config.yaml
n_layer: 10
d_model: 896
n_head: 14
n_kv_head: 2
head_dim: 64
d_mlp: 3584
vocab_size: 11785
activation: "tanh_gelu"
norm: "rmsnorm"
norm_place: "pre"
norm_eps: 1e-05
positions: "rope"
rope_base: 500000.0
rope_fraction: 0.5
qk_norm: false
attn_scale: 0.125
bias: "none"
tie_embeddings: false
parallel_block: false
init: "uniform"
init_std_qkv: 0.0153
init_std_o: 0.0
init_std_up: 0.0153
init_std_down: 0.0
optimizer: "adamw"
lr: 0.000555
beta1: 0.95
beta2: 0.95
weight_decay: 0.51
lr_head: 0.00561
grad_clip: 0.5
warmup_steps: 375
schedule: "wsd"
decay_fraction: 0.946
decay_shape: "linear"
final_lr_fraction: 0.1
batch_tokens: 131072
seq_len: 512
doc_mask: true
z_loss: 0.0001
train_tokens: 745900000
steps: 5691
dataset: "wikipedia_en"
MLP neurons of a small language model. Each row is named by its layer, matrix (up: input weights) and neuron, and shows model dimensions 725-788. Each number is 50 + 10 x the weight over its row's rms, rounded and kept within 0 to 99.
A block is one neuron, or neurons of one layer that tend to fire together. After each block is what it responds to, as a language model described it from the Wikipedia text at the highest values.

L5.up1874:54 47 35 40 63 54 29 51 37 51 53 58 50 61 46 85 61 42 39 64 69 52 52 49 50 45 40 50 52 54 46 57 54 55 44 72 49 49 59 51 54 32 27 68 41 61 58 42 65 58 46 48 47 43 32 51 54 49 57 44 53 55 42 74
L5.up2892:34 57 68 49 71 63 39 44 48 47 47 49 58 46 58 56 50 43 36 60 42 49 57 71 32 46 41 46 35 46 43 33 68 44 39 51 47 44 68 48 43 41 39 59 48 35 52 59 64 48 41 50 61 61 34 59 55 53 52 43 57 44 53 53
L5.up3130:48 61 51 40 51 51 49 49 41 53 50 50 66 57 50 54 47 62 27 48 52 45 60 65 55 51 57 58 46 61 44 35 55 56 42 68 61 62 72 55 47 38 18 65 44 54 48 59 58 58 36 50 47 62 41 43 61 46 28 39 53 50 56 56
L5.up3557:61 59 42 46 58 58 58 44 43 28 41 61 41 45 39 51 54 43 57 48 61 32 53 41 58 56 36 57 48 31 59 50 58 46 66 59 57 50 42 66 53 54 34 62 44 55 53 73 49 46 53 72 33 65 42 37 51 58 58 60 47 51 52 67
Later letters of all-caps acronyms and call signs, like NXT, S&P, WSM, CCP, KXPN, OSM, plus later pieces of split words and numbers.

L3.up2135:63 47 49 43 47 51 50 35 63 44 26 50 63 44 48 51 42 48 55 44 58 36 41 37 37 39 48 71 51 32 39 47 46 50 47 55 71 36 48 48 41 43 41 42 57 53 33 61 34 50 46 60 38 44 50 58 45 64 47 36 76 62 39 40
L3.up2612:63 50 68 58 58 53 41 68 47 52 48 53 49 44 65 59 65 35 50 59 62 49 44 43 46 48 39 57 66 38 51 63 43 17 56 47 53 44 72 41 68 51 30 45 53 50 55 59 55 54 48 51 44 47 57 39 47 62 46 54 57 61 47 61
L3.up2789:50 57 40 58 48 53 46 29 46 54 44 33 40 51 54 47 45 64 40 68 57 60 46 45 84 39 45 37 53 48 49 29 62 34 50 56 57 35 70 61 44 51 55 37 49 60 47 58 64 43 66 51 49 34 62 40 55 31 50 39 66 64 44 48
L3.up3348:53 55 54 48 51 51 54 49 49 38 51 40 59 54 57 48 46 53 53 46 42 63 48 47 39 51 45 52 62 41 52 46 46 58 67 49 43 55 39 62 45 47 63 43 39 44 42 56 55 32 50 42 49 49 64 32 59 49 46 53 51 41 42 40
Mostly "born" inside the opening parenthesis of a biography lead, as in "Name (born 1962)"; also word-final "a" pieces in names like Padua, Kuala, Nouméa.

L7.up1850:33 41 52 48 55 45 55 55 47 53 41 42 51 47 39 67 53 43 43 58 42 54 65 55 53 38 53 60 45 59 52 50 55 66 30 49 66 68 52 69 33 49 43 51 56 57 57 58 63 35 32 33 52 41 42 48 48 56 47 48 69 44 54 56
Last token or word piece that closes a heading, table cell or list/infobox entry, just before |, ==, or a line break (Colise-um, Cerambyc-idae, 20-23).

L5.up33:46 52 67 40 65 38 42 44 53 52 31 41 40 45 54 48 58 64 57 52 44 51 52 37 57 50 58 44 45 34 52 59 43 56 40 43 63 50 45 59 47 49 53 47 42 42 50 32 60 49 60 53 46 48 47 50 45 43 51 22 42 41 78 58
L5.up797:54 40 51 62 60 38 47 52 61 53 29 45 50 36 39 43 61 60 40 47 49 52 46 38 47 57 54 49 36 29 55 50 48 40 44 51 66 47 27 62 58 59 50 70 43 62 34 46 57 34 31 37 48 47 48 62 44 44 36 38 34 55 58 31
L5.up2102:45 47 66 56 56 54 49 49 57 37 38 59 39 42 49 41 54 49 43 53 55 56 72 37 55 47 51 57 23 54 45 49 54 54 54 49 55 33 56 61 67 59 51 54 50 40 51 47 64 54 58 48 27 39 43 40 57 55 30 55 40 53 49 62
L5.up3518:39 56 52 48 53 50 73 48 38 50 35 42 46 48 68 46 60 44 57 48 50 49 43 41 61 43 46 68 34 45 48 36 51 50 56 52 53 65 53 63 77 41 71 56 47 50 51 44 38 35 38 50 42 62 47 45 34 49 54 42 52 43 82 52
Final token or word piece of a head noun closing an institution, event or work name, such as Research Center, Railroad Museum, Exhibition.

L7.up1396:73 61 53 45 42 53 60 44 46 41 24 49 53 71 41 62 45 40 56 48 47 41 62 51 58 42 57 73 54 50 63 53 71 48 63 72 53 35 59 64 44 73 41 52 39 54 35 52 60 52 47 53 39 56 53 62 39 73 42 59 53 34 53 64
Capital-letter pieces at the start or middle of all-caps acronyms and codes, often in parentheses after a spelled-out name: SA(IMA), (AA)A, FI(J), US(DA).

L3.up433:48 53 50 59 52 65 51 43 58 64 36 53 57 33 44 49 42 42 40 42 60 42 52 63 36 63 36 89 51 53 54 65 50 54 55 45 48 40 42 60 44 67 76 44 56 49 51 53 55 52 49 48 52 51 60 59 59 55 64 45 49 48 60 48
L3.up524:63 52 43 51 50 52 47 45 58 54 35 63 46 47 45 56 29 44 47 57 46 56 64 53 43 52 32 57 50 61 70 49 45 55 46 55 53 57 42 45 38 68 53 59 59 58 53 50 45 44 55 58 59 49 44 54 42 38 67 61 45 55 41 44
L3.up1320:43 45 42 51 50 57 43 48 46 46 33 38 48 46 47 57 38 60 37 53 46 41 60 56 51 56 39 74 49 64 58 56 64 61 54 43 43 62 45 62 53 65 60 56 54 64 42 47 52 56 48 57 47 61 69 54 55 64 55 57 53 55 53 45
L3.up1464:65 44 52 55 59 64 56 48 46 51 51 51 64 57 38 51 38 51 59 46 68 34 56 51 32 60 40 57 68 57 50 53 60 46 53 58 55 56 49 54 42 46 60 61 43 46 42 46 50 51 56 52 29 46 53 60 47 51 40 50 30 41 65 43
A lone capital letter starting a word split into pieces, placed after a hyphen, dash, opening parenthesis, quote or heading/paragraph break, e.g. -B(ernard), "B(ony), ===T(elevision).

L3.up67:46 35 60 44 40 56 38 49 55 55 56 39 48 33 41 48 65 44 42 45 44 74 44 53 51 43 47 43 44 46 54 50 64 68 57 53 67 51 48 47 48 61 48 56 39 39 31 39 50 51 51 44 57 58 60 41 64 53 40 46 41 43 56 59
L3.up93:44 37 62 55 55 50 59 46 54 37 66 49 45 43 70 64 71 49 59 38 26 65 41 48 55 38 52 67 46 52 38 46 51 52 50 57 53 29 35 47 60 57 57 49 52 49 52 56 46 30 46 49 45 45 52 40 56 56 54 59 39 59 74 50
L3.up450:57 32 56 61 58 45 45 57 49 45 65 41 38 38 58 44 57 68 55 42 40 72 43 52 56 30 37 49 42 48 33 48 54 57 47 51 53 40 49 49 52 52 54 59 48 36 33 50 39 35 35 39 54 61 51 51 62 39 35 33 43 41 77 43
L3.up3275:51 37 54 48 61 55 58 43 56 46 58 36 49 53 53 45 84 51 55 49 45 63 64 61 47 40 39 56 40 56 44 30 64 68 56 52 36 57 35 58 48 60 52 69 44 40 52 58 50 45 34 40 47 50 44 52 66 59 48 26 50 44 72 59
Last token closing a multiword proper name or quoted title, e.g. World War II, Supreme Court, UK Albums Chart, or a closing quotation mark.

L5.up1186:50 50 46 44 54 67 53 63 56 39 35 62 55 61 63 51 58 51 58 56 53 47 50 71 53 61 50 38 46 54 45 56 50 29 42 53 41 65 37 53 54 51 49 36 45 42 29 69 34 44 53 62 60 46 56 65 42 77 50 36 54 48 43 49
L5.up1688:31 51 58 39 51 56 48 46 56 44 55 74 39 59 66 53 33 44 67 48 37 65 54 34 48 53 54 42 60 70 58 40 26 62 38 48 32 66 42 58 44 39 47 46 56 67 33 62 26 40 59 54 56 45 57 65 38 50 50 44 30 48 49 50
L5.up2132:48 49 38 41 59 68 62 40 46 45 50 59 56 48 38 59 40 38 61 80 69 38 60 36 58 48 49 68 56 57 59 52 40 31 58 66 37 60 60 48 53 50 57 63 55 36 42 55 57 48 42 51 36 52 46 50 71 63 56 58 57 62 48 59
L5.up3018:36 63 36 50 48 37 54 50 47 39 37 62 49 53 70 69 39 45 41 59 64 59 51 70 41 50 43 50 50 65 56 63 42 33 57 54 52 51 36 39 53 34 52 56 53 40 49 58 54 37 53 61 40 58 40 59 62 46 40 53 48 35 76 59
First token of a proper name, title or acronym being introduced, especially the "(" opening an abbreviation like (FIVB), (SIAC), or "The" in titles.

L3.up1266:35 44 58 72 42 53 29 54 44 45 51 57 48 35 46 54 63 29 49 61 55 63 50 40 36 59 43 76 44 44 66 42 45 58 39 49 50 50 58 59 58 60 50 47 62 24 71 52 51 58 48 45 61 52 44 34 46 43 43 53 48 37 62 56
L3.up2052:57 39 58 64 53 52 47 34 64 53 49 45 45 36 47 47 67 45 34 69 47 61 59 36 50 49 52 50 50 41 65 44 57 62 46 58 40 62 46 41 58 60 46 43 54 22 69 38 56 41 62 47 46 65 44 25 54 45 55 46 43 47 70 53
L3.up3259:47 43 59 50 51 67 69 43 39 64 65 38 63 33 41 52 49 43 48 59 68 55 52 26 32 40 53 47 65 27 55 57 65 61 51 55 47 40 63 41 67 56 57 58 48 44 30 49 45 45 66 50 59 46 39 57 63 43 59 57 47 51 57 55
L3.up3322:62 52 63 55 40 48 42 46 59 44 41 54 60 54 52 42 64 56 53 43 42 64 81 37 25 43 52 54 39 33 53 66 55 52 59 60 30 54 66 57 72 72 43 64 56 45 38 53 71 50 55 53 38 66 49 58 52 67 35 44 64 32 57 51
Final word piece completing a multi-token all-caps acronym or number, such as CCP, IUCN, ARVN, or the last digits of 1987 or 165.

L7.up2893:44 63 68 35 56 54 41 27 48 63 34 41 57 68 48 46 40 46 67 39 48 45 45 64 43 26 37 54 40 52 46 56 41 47 56 57 56 51 56 57 37 45 47 56 29 44 62 52 45 38 40 36 38 48 52 50 62 50 32 27 17 50 61 45
The last word or word-piece that finishes a multi-token name or set phrase, such as Outlet Park, New South Wales, Film Studios, Hunt-ly.

L5.up1357:40 36 55 52 41 79 55 47 47 41 49 44 76 42 64 50 41 47 57 40 52 54 50 39 38 34 41 53 35 51 56 57 32 51 46 49 65 63 59 56 49 50 40 63 57 68 57 47 53 29 59 62 26 61 55 56 36 49 53 54 37 50 56 61
L5.up1579:64 42 66 49 59 63 44 51 47 51 37 45 57 46 53 59 42 67 50 57 55 46 48 54 53 45 63 52 51 50 52 60 54 46 39 47 53 63 51 53 56 33 57 48 34 43 49 46 39 40 60 43 40 66 60 75 56 49 68 45 49 60 47 38
L5.up2303:56 46 51 58 54 41 47 53 42 39 46 71 60 50 47 50 58 51 46 55 50 46 63 46 48 51 39 34 30 57 46 48 31 37 40 47 59 74 46 59 44 53 65 51 53 61 65 50 53 48 52 41 29 31 41 67 27 51 54 71 55 62 44 59
L5.up3431:43 49 55 60 61 39 51 34 61 48 63 46 55 42 50 46 46 32 33 50 70 53 51 52 26 39 57 59 51 69 42 49 43 47 32 72 45 45 52 24 63 29 37 59 48 51 48 55 53 42 57 55 60 61 55 58 26 48 58 48 42 45 61 62
Tokens inside Wikipedia section headings between == marks, usually mid-heading: and, year digits, numbers (Honors and awards, 2017, Draw 11).

L3.up1050:48 34 51 37 49 48 45 67 53 58 48 52 52 46 57 51 42 43 31 47 33 58 58 45 29 56 45 45 27 59 64 52 64 34 68 50 68 48 41 48 51 45 36 53 52 47 57 47 67 50 46 50 38 54 46 53 61 40 56 53 45 62 37 40
L3.up1818:44 63 51 53 43 55 64 62 64 50 69 54 34 59 58 41 61 46 44 35 34 46 54 20 44 59 49 35 41 65 59 57 60 53 33 45 37 63 47 47 36 53 51 72 66 46 59 49 51 65 51 49 57 44 48 51 50 51 53 39 73 47 52 42
L3.up2297:53 49 47 42 50 49 30 40 52 56 52 46 43 33 48 55 52 29 40 46 40 40 45 52 60 36 42 28 59 37 56 65 35 33 42 55 64 47 59 55 42 45 56 36 47 53 38 36 52 47 52 62 41 62 60 46 42 45 59 55 54 50 66 43
L3.up3307:55 37 46 68 64 39 45 44 65 39 52 39 40 46 50 51 55 48 43 42 56 48 56 32 46 54 48 39 42 52 46 51 58 44 46 55 53 69 45 52 55 42 54 57 49 45 46 50 53 46 56 47 46 61 40 73 36 61 44 45 56 47 48 48
Three groups: the ″E seconds mark closing longitude coordinates in tables, "ual" inside headings like Qualification and Annual, and the conjunction "and" joining nouns or clauses.

L5.up100:41 50 39 53 44 36 56 55 45 34 41 41 67 66 56 56 51 65 61 40 46 60 73 78 46 21 53 52 56 42 53 48 49 50 53 50 53 60 64 51 45 50 42 64 52 46 63 33 47 36 43 57 26 42 58 59 43 44 57 51 50 37 52 42
L5.up1228:64 52 46 53 38 47 50 47 49 44 49 60 53 37 47 56 40 51 60 45 61 51 71 53 54 43 54 55 62 52 36 66 76 37 47 54 50 50 61 55 33 58 51 69 59 22 49 54 30 31 48 40 45 57 67 61 42 49 53 52 34 67 46 85
L5.up2885:46 38 39 44 58 57 52 40 63 46 39 46 57 43 51 59 46 54 50 44 62 57 55 70 59 43 56 51 45 38 51 49 58 48 44 55 41 70 52 43 51 68 60 41 49 56 63 46 25 45 50 58 49 50 61 44 55 48 48 42 44 75 83 47
L5.up3214:52 40 42 38 49 53 29 52 57 29 48 56 64 36 43 57 40 46 38 68 60 45 53 62 54 30 44 44 45 44 48 47 62 44 65 46 68 35 49 46 49 43 49 46 60 58 57 51 59 28 66 64 46 59 53 48 32 48 52 35 65 53 42 60
Tokens just after a Wikipedia article subject's name that open a parenthetical or appositive, such as born, ;, (, also.